From a checkpoint of a small transformer trained on Wikipedia: 2 heads of 64 (1 for keys and values), RMSNorm before each block.
MLP neurons of a small language model. Each row is named by its layer, matrix (gate and up: input weights) and neuron, and shows model dimensions 16-143. Each number is 128 + 32 x the weight over its row's rms, rounded and kept within 0 to 255. Numbers have three digits each. A neuron's up and down rows have the sign that makes its largest values positive.
After each neuron's rows, "fires on" lists the tokens most often at its 100 highest values on Wikipedia text that the model never trained on.

L9.gate123:139143089094162148092140244137116104112123196136097118100073115118153057086188099119155118099187157148100066060138157129136125109161130131188081092145108130162129156216157153177116147143097128111169195139106169134111126135067190137148147103088074122077119122125096139109108131154132144144118142177183146127134101144180156033129129111128076148135122125116148149068176146130134163146142
L9.up123:116074153093060126128155193137156166112164134115109133107130121133134135140199114162106106103071045132112098060093125156162150102130140129159074181075129157110172142165158165120123111130079173123074151128200063125165149092091135120176133174163161127124149133156104131125127098180084089187087102109155103152182130193142110099200128128164131159164148116104111097155102085079148144128159
fires on: " of", " located", "."

L9.gate308:162167159104144092160145146118086103171103114137171129135120130177117205172148093190113154122153111166129154070083056119108145176104095112151139149084095096170117136095120127135131127137162165148128146121041094094157127096129157159122167128159138145099134107108086151153120146125122138124124073106071034149124094160129120134186128135140092121083119115168123119114177092164107090113114
L9.up308:097138117155126119125079119108132088166073128087108134080135108183065186143156104116192112127187150149138121106127134119151116078143127145174109096082178142120095107174144108082105166123174129150133083180130089109140070127131120168145226083111137138149098129051148121082136132089155114186045065047113127175151138112087144154145144129121130176101129117136136120129118133136096160083104
fires on: "\n", " the", " term"

L2.gate92:203161161158158166063137101161173185158127148122088174179121112108106159090153095166146156124136149154057063103117153129197126107186127174129117100194097147111145153118116153107122131125146102121037167079122119192121134156067126129101124111105127157147105153129130108077124138125157147089111114120143150107167102124099149103123131142129125185163099106144110115124170132105117068136080
L2.up92:091092136134138111171154122145177068034148152113094121115155092111146149103125208161113100138206129068145092084094081118139168090121134110151134120137123118085151128157096127140156175144147080064115133158099103150093093146162113154094190095071175178136173133127143079125123145160093147137122159088071116132169119100149125111131116078112129124135166134174124068186165114111124129131090
fires on: " most", " particularly", " broadcast", " line", " written", " radio"

L7.gate64:172137129140141159071144106159128146206096183144129128089084105194126097114115158131195176102097110143067134087131187088128174168140160133130148168072178113139180084128116086171141122124132167132138106064106167113096195135118170142140145167153084130116113056103081078156133155055133121149146117140102176151169120135144148095085188100143111073116087145148138174126110146079181120108141
L7.up64:083114125096105063127104123116094143087058142178087146092140152150155050086110067107152169070098069161124113107121120102142089136143154096130136172141151129138173153152159130175175143184126113146128110140143172136100112142094166125108173115191147159097138102099140094173156133122102145185122189135159138222147131055105109092120175166162107185128099113143060122148081084100114113131112
fires on: ",", " the", " by", " of", " from", " as"

L2.gate411:121116103163102149074174170071126169102186112140130155167099108133112162153206119108132093129129157108158132092060132070169093120118151178121108145097138107104153044102120122163096188072103139132073117121160141135144144090091146059124110123120097171151074144125130121136137047154152105040131109134103145160134057089107115130115145064070134136134199126154150152119164097089157145108179
L2.up411:111128121129165131108103091109123175152085184152084093173073114053097174127120061126144133068125152139085101067148083080125106138126124142182118168110163156181101064074072132178106165096113162109114113122105127126094148150092089078126165073133110127160158168114165140076120085060164129091119134142152126153158139130054065162159127132132127154103175103076129072096094129117109111142119
fires on: "nd", ")", " cr", "ru", " \""

L9.gate24:128096129154068057117123131141141085154161063166145094130129117093133196154220138151114082122142127144091170114106122110083073110101099182170109149152082177106132215144121164125113142115185069127156149118133124132106115144075150124116125128132130114183121176087072101170131213113145085147078156089152139110081138120114136171128112112176152117080090149097076173123095188165165158072114
L9.up24:106201179080111113100127149104145114137153107169115138100155076142069165119131067162188088114158150129161171134145138089127126092123175128096157121122148109169141125099137127109131090101140131145126122106161133106072142170020179123143116114107111138111123162090139098135168107154149168111163124083143208186094110098182095159143146148127146165165200110130124170075113169176141119163113
fires on: "=", " =", "s"

L9.gate143:139138089183118138092080180121165124071124148142140138147099130106159117076145122071141188100168177140100136141110121072145133090132079165166111204115136088061195189097145123147076125108118153133114101107189098179122136154085143146131141163120137117055096145109112141149069074199109164073171131102111152140085110175100139110133166090090154103127109143119116164161109146147115112108082
L9.up143:133161176115138116121169163187136140183128140128118096089126132124135166090109106104137138148120119139148140138096099054160099109121150128176112137146143100076184118168127154049128187182101112088139145106102104156173161078154164083201110119098069088144120130151156110074181125156105181124087107137146118088178145138152159169209111105151080135123132149098188125124084148124142070136160
fires on: " is", "s", " be", " are", ":", "ly"

L7.gate82:130156146142056101111124141144091152096144154106186158098139175083187194120196121129125139063099146136089142092078097100139148169162081143153056120107149130108161149115133133091119151133091149153073177130104122099165124148117133123081114123114143112142133059096121151092064128142113163117138142057135123108089134128137164151138134212135171136103149133186133133089133152121133068170202
L7.up82:144096142122155153135146124130124127086130119114154227110116117114170180137138118115109121073103120104083148126173107150157034159126120167136153139105065096154151183106168174136107115062119169098163110134121079094128129123119101157124136086163064132145178160103057130133069071137181086134179129106105122106153101112100150098142104162133166063138129144073107094124103105170216130085109
fires on: " and", " be", "-", ":", " to", " were"

L9.gate38:049141113099096086132123177087109097206192163111123136120133164132193127160184132160159153086105106119139140080159169141074066127092136129151081094171115141130131136106088169176142155110146165083127129125153141107135087149144090149121175133138099083068159187111064124130110090184113147185089124068201134128122133112129130165063145144145110134090111112099149120136179116169107150138136
L9.up38:039157119084138149107191145148168115137129129042078135128145145100123114152092159083116079077150122128146161114149142112125110082130129144137077116134127179083122106125096120134106114113086141123124142145103153122122131137133121138143124156106148095124100117102071134189095118050115154152076154032152080094202142162138124095170104123158061184168142132090089082075151174120092151182090
fires on: "–", " of", "vi", "ci", "-", "si"

L2.gate445:131144155150204170095119122137151140166129075106122114128110154106103140100113151138066101157132123118117087113124089077182154100151203111096107139145155155110118127125130093149089144143138115134178124089049104172114153135166138156062162075119120084086190118155112131177173096109186170179138075093222143148114133073138178127077133083122131177096144107165158141090149180102171165154139
L2.up445:146115164103146125135126159139126195187122077135122134171132094173122125121120075152096124119092132139196137179116133103157171149120161105122086098124116100144104173140192111123084132127104136039178129111143135123130137083132122144047134167122150173093130163126119095130151078143167107189134154107157127079111124081125098106079088142188081130112224100151157123155170164107131105090112
fires on: "RA", "UR", " GP", " GER", "NS"

L2.gate43:135153089141081174154091114176142174149104116123156072126148134110090089068188171174125115187128109114148154114138175129112147169128087081164119159087177129141143134086126163139135169154125121121081175158097153122212147174090135146147133103124204046135101176122082085137138149121154135115132142089153080107093106080119135154108179128147155156147112210093045141088099116105144118105072
L2.up43:130174114147083134140105137155128169175073101145153101153169117124062116086134187102120132128142129111155059131138154130138128166101127105134119162123127102144153136092115180112129175148115127152109161122123083164208160142072089129140145106104137123121095194098154127147134140108187157112133172085080081122116174131129104170080179138185142136142131177104052136087113173135097172097034
fires on: "\n\n", " war", " =", "ater"

L4.gate42:190137190133114096073108132129116163176182080126116101140075147141062116148144209146161065122127088139146183166106130130150124145168088147158121111143143154133159114091123153143112144183130140166149086129148074086039182181116120092137142124129081110122155148075150129102165167083100081137052138120110208135071133144099159084176125089086130150093164100178172131135130187080107128094130
L4.up42:127116142068127156093119192175113179077133114140157096122126151169094080092132134150154123121140118101130122125116142148146127050097201167119115160133137157173138152112085131120146110053096136112117168077127075099121133145130098044156148155079138177149150173137083097135145107105176154180095161158086158116167141173171123099111089140153157151090103179089084112099128092113114131141127
fires on: "s", " ="

L2.gate197:120164143187097180228102113152187092091157193053192150087123094105128167121099161135149090197109102167143136109094169106095099142184159111157124137114139136128119192219126105101172091155127110168175109119145115140108135166123102099156178128069122146171145160140131148100148118194123106105113105132081075119139156127131112118097150127170141128116128168138147125145130100114129083169141
L2.up197:099183115109114170123071109160142138161086181149104119174072095206146146126119131145111101131146115133176139161138133136171104145088147203142185132101135138157080138065081173073182116110146189151110119150099138118127167124125103178153104138093118105166120108149082127127119146132107129138189095181162202144092159175166159115130097152152097094103121108134133191135100154150178070136117
fires on: "\n", " living", " Affairs", " 30", "ies", " these"

L9.gate66:127088138189106136128086108141117099151136132172114128113130096152106179104162141129116169049148116153115067102130089112110121149090163128103136134188046072164090130106146192160132178145187122140167106134098051176149093092106130117097066136122131175105070097099150113120092125095160096083078157117098164145159133108118175112109062113101131159186149156102107164156110132149178113133088
L9.up66:140136120095120103118151113099100113103193096124126163102107103088102158152133138140107131081124043101117157164106122111203116106141123126102113205118109143073094063134142153155115139107132139150175138141112133117112162110113137146194086120085132189105107134121153089053130104129132152187117185105118133071111154111131154125135147147137145071076162145158162137134138171109114086077138
fires on: "\n\n", " by", "\"", " Area"

L4.gate120:111138163107095127098065139146124139171213181156138181116082152156151181148092210136179092112135109125182124123129095111142145129136080128143109124085098140172136111122103097200112034219117104151151196127156098091127133156139171099135137157087153136135147060126141144123137117098157131132132165128112178098131124132109135111171123114081198150103133169085148098172117161136216111176111
L4.up120:095202139193082144092110139147139070169133102037122128153115108195054120081088156168119136094108065085074126110131134122118107179117061118101201095123045089159160156135103107149101160171180115141099138170184177109133170123133172101124123137091097141123107111127178106118123152189150130150162123148114114070067140131090123152101118103096134112145161144131115115158166115134096109135116
fires on: "-", " re", " di", " un", " acc"

L9.gate69:082098154142097106112052106131087151122118130154154157097108105072132109127089117102114082043078115077079140131085157152136152148160122072175130083164180134094142152080117170159148106159176174106162143162093133106150058098116155147158147136170178073167101150112098085147109138106169114140157169135131130093135125168146168092110160073186137129105161089116103123066159111119098155082097
L9.up69:110082148190119120139171104125161161136156128157109113076144103073116112057113155119134089130162118232152116146105125148140116128164095151098184159143113151164110071087125179154180134114146184099145125085087111139126151086124118172222053149152148156171131107169130083141140119091148114145152151165129095077149137153155152142131103159112117144104169127118112181091127104127051128128129
fires on: " \"", "\""

L6.gate409:153111167112156108063118149155115161137149065150130173114152106074165177154157182128126130177171167117095140126163058104112146080161155182164149086110113096138139144089147094074120143177131095188167110166031110171131110090152161168158109124170172131217140119122121137126141120165156119151106143142142188159145099173157152151208148147139160103150102081099139149120124134173145181144085
L6.up409:082126102135107082120188150209097130107067123155169108090187175167099117117128172108145114139155137168127177188122063155203131111121116104146105141126115075141158069164118132105176151130127112127156062111104131159116062054164127123164115137107104116139108145136126150133103159156093118149074088073148119119119082159138126146191127144170155137106164073142165131155142133149136132062137
fires on: " the", " |", " his", "the", " who"

L6.gate369:168111101122135106102059216143193099137109078124160125125107104136130123123130097122124099097159146159133149096122148136104152149098148148138142137114166111186132100117104207176107147125113090099192075122200136174116133139119157121119115054152101173128127173086154110097132169131085043099076141155138086112116149117067194113082148182092147139184129111123143141109074195102082104152111
L6.up369:055125088090132126126159169149163150109168118146152137140185116127093166090177114086120108142109090134101149083145130079165124059143155176078196109150121102135129081150169194144081125082136062131140118054156166139125188091110134113163113159149113113176079169128147131077183167174156131144162155133114070139128180125162116127138107133104156131172102110078145104116153112100134157118153
fires on: " |", "s", " /", ")", "es"

L4.gate403:134088098088132194083146143127163136197126130110140134116079113119123130131190099169031153157153112144107118118161095174134159086111125133115120128134126118106171096104113134201116153090113083126093101186115087106096100118079165185146156126193119123148118082138130116094071120195133172166094178120094113125130142116177122086122135110131141120176164153102144170160094097145120107162158
L4.up403:100092128124117113117121110129149132141147073152132097143139139157132126168203141124148105076120147174092129175147106111222135123147061129149115089101115123056136054059130107161186150104093142141121151130132146167099106105088194207134119168156073118137103122143103155114107124115112058137147120115144109141148149157092122134123158143156177090122116178108176142174135072075095148137135
fires on: ".", " inter", " compared", "st", " respect", " encourag"

L6.gate288:082151088131143110088015116102089133113115111108126087165166091145156103128177146143103157111149131116051140143130074167134156168090140139172119147125140094109128084171135142037175163102153109183156178171110085108120144114066161132145120090123135094100130126054091119133123142151144148109177123147105156180082162096132158145144112100120091071067129174188139109124130109174149114121157
L6.up288:154176087135159113110104137129066109132106131138107104145050185128113130143086118140102177089173155162100100128046125163107106127104084145144134139110145180122140120152166079114144131198158171174162142110178069112175136119134103176157086130128165083120064099130144135116158093107104138109165127073070121185121128112097079113168087165103128134149126128120161135157175115122138112147166
fires on: " and", " en", "ea", "t", " the", " well"

L7.gate251:157145133160094107110127134149148147120119190167092121080084186079153163097129118164160123078134124142079157095044095121148157153160100104204107090100146102162138139109138102154116118152115143125121119093119127112135130194119178110130139091141148083126125141113124163148185133102163148142166100145044130165149118139157125108160135157204142201150102131120092142049168068134161129185130
L7.up251:123137188080168140110097149111148087117098052141152069117131132214101127178081116109148170151080179153129173097126161116090116146090132167191118074038124109119149142105090047131142112127152121148154163118124113123090091112116139088155112092134161110134145066071097161099149146109174127193093140125115123128107135142130183157156145145131119134109151149125185178069099127090150114113185
fires on: " and", "-", " Lo", " of"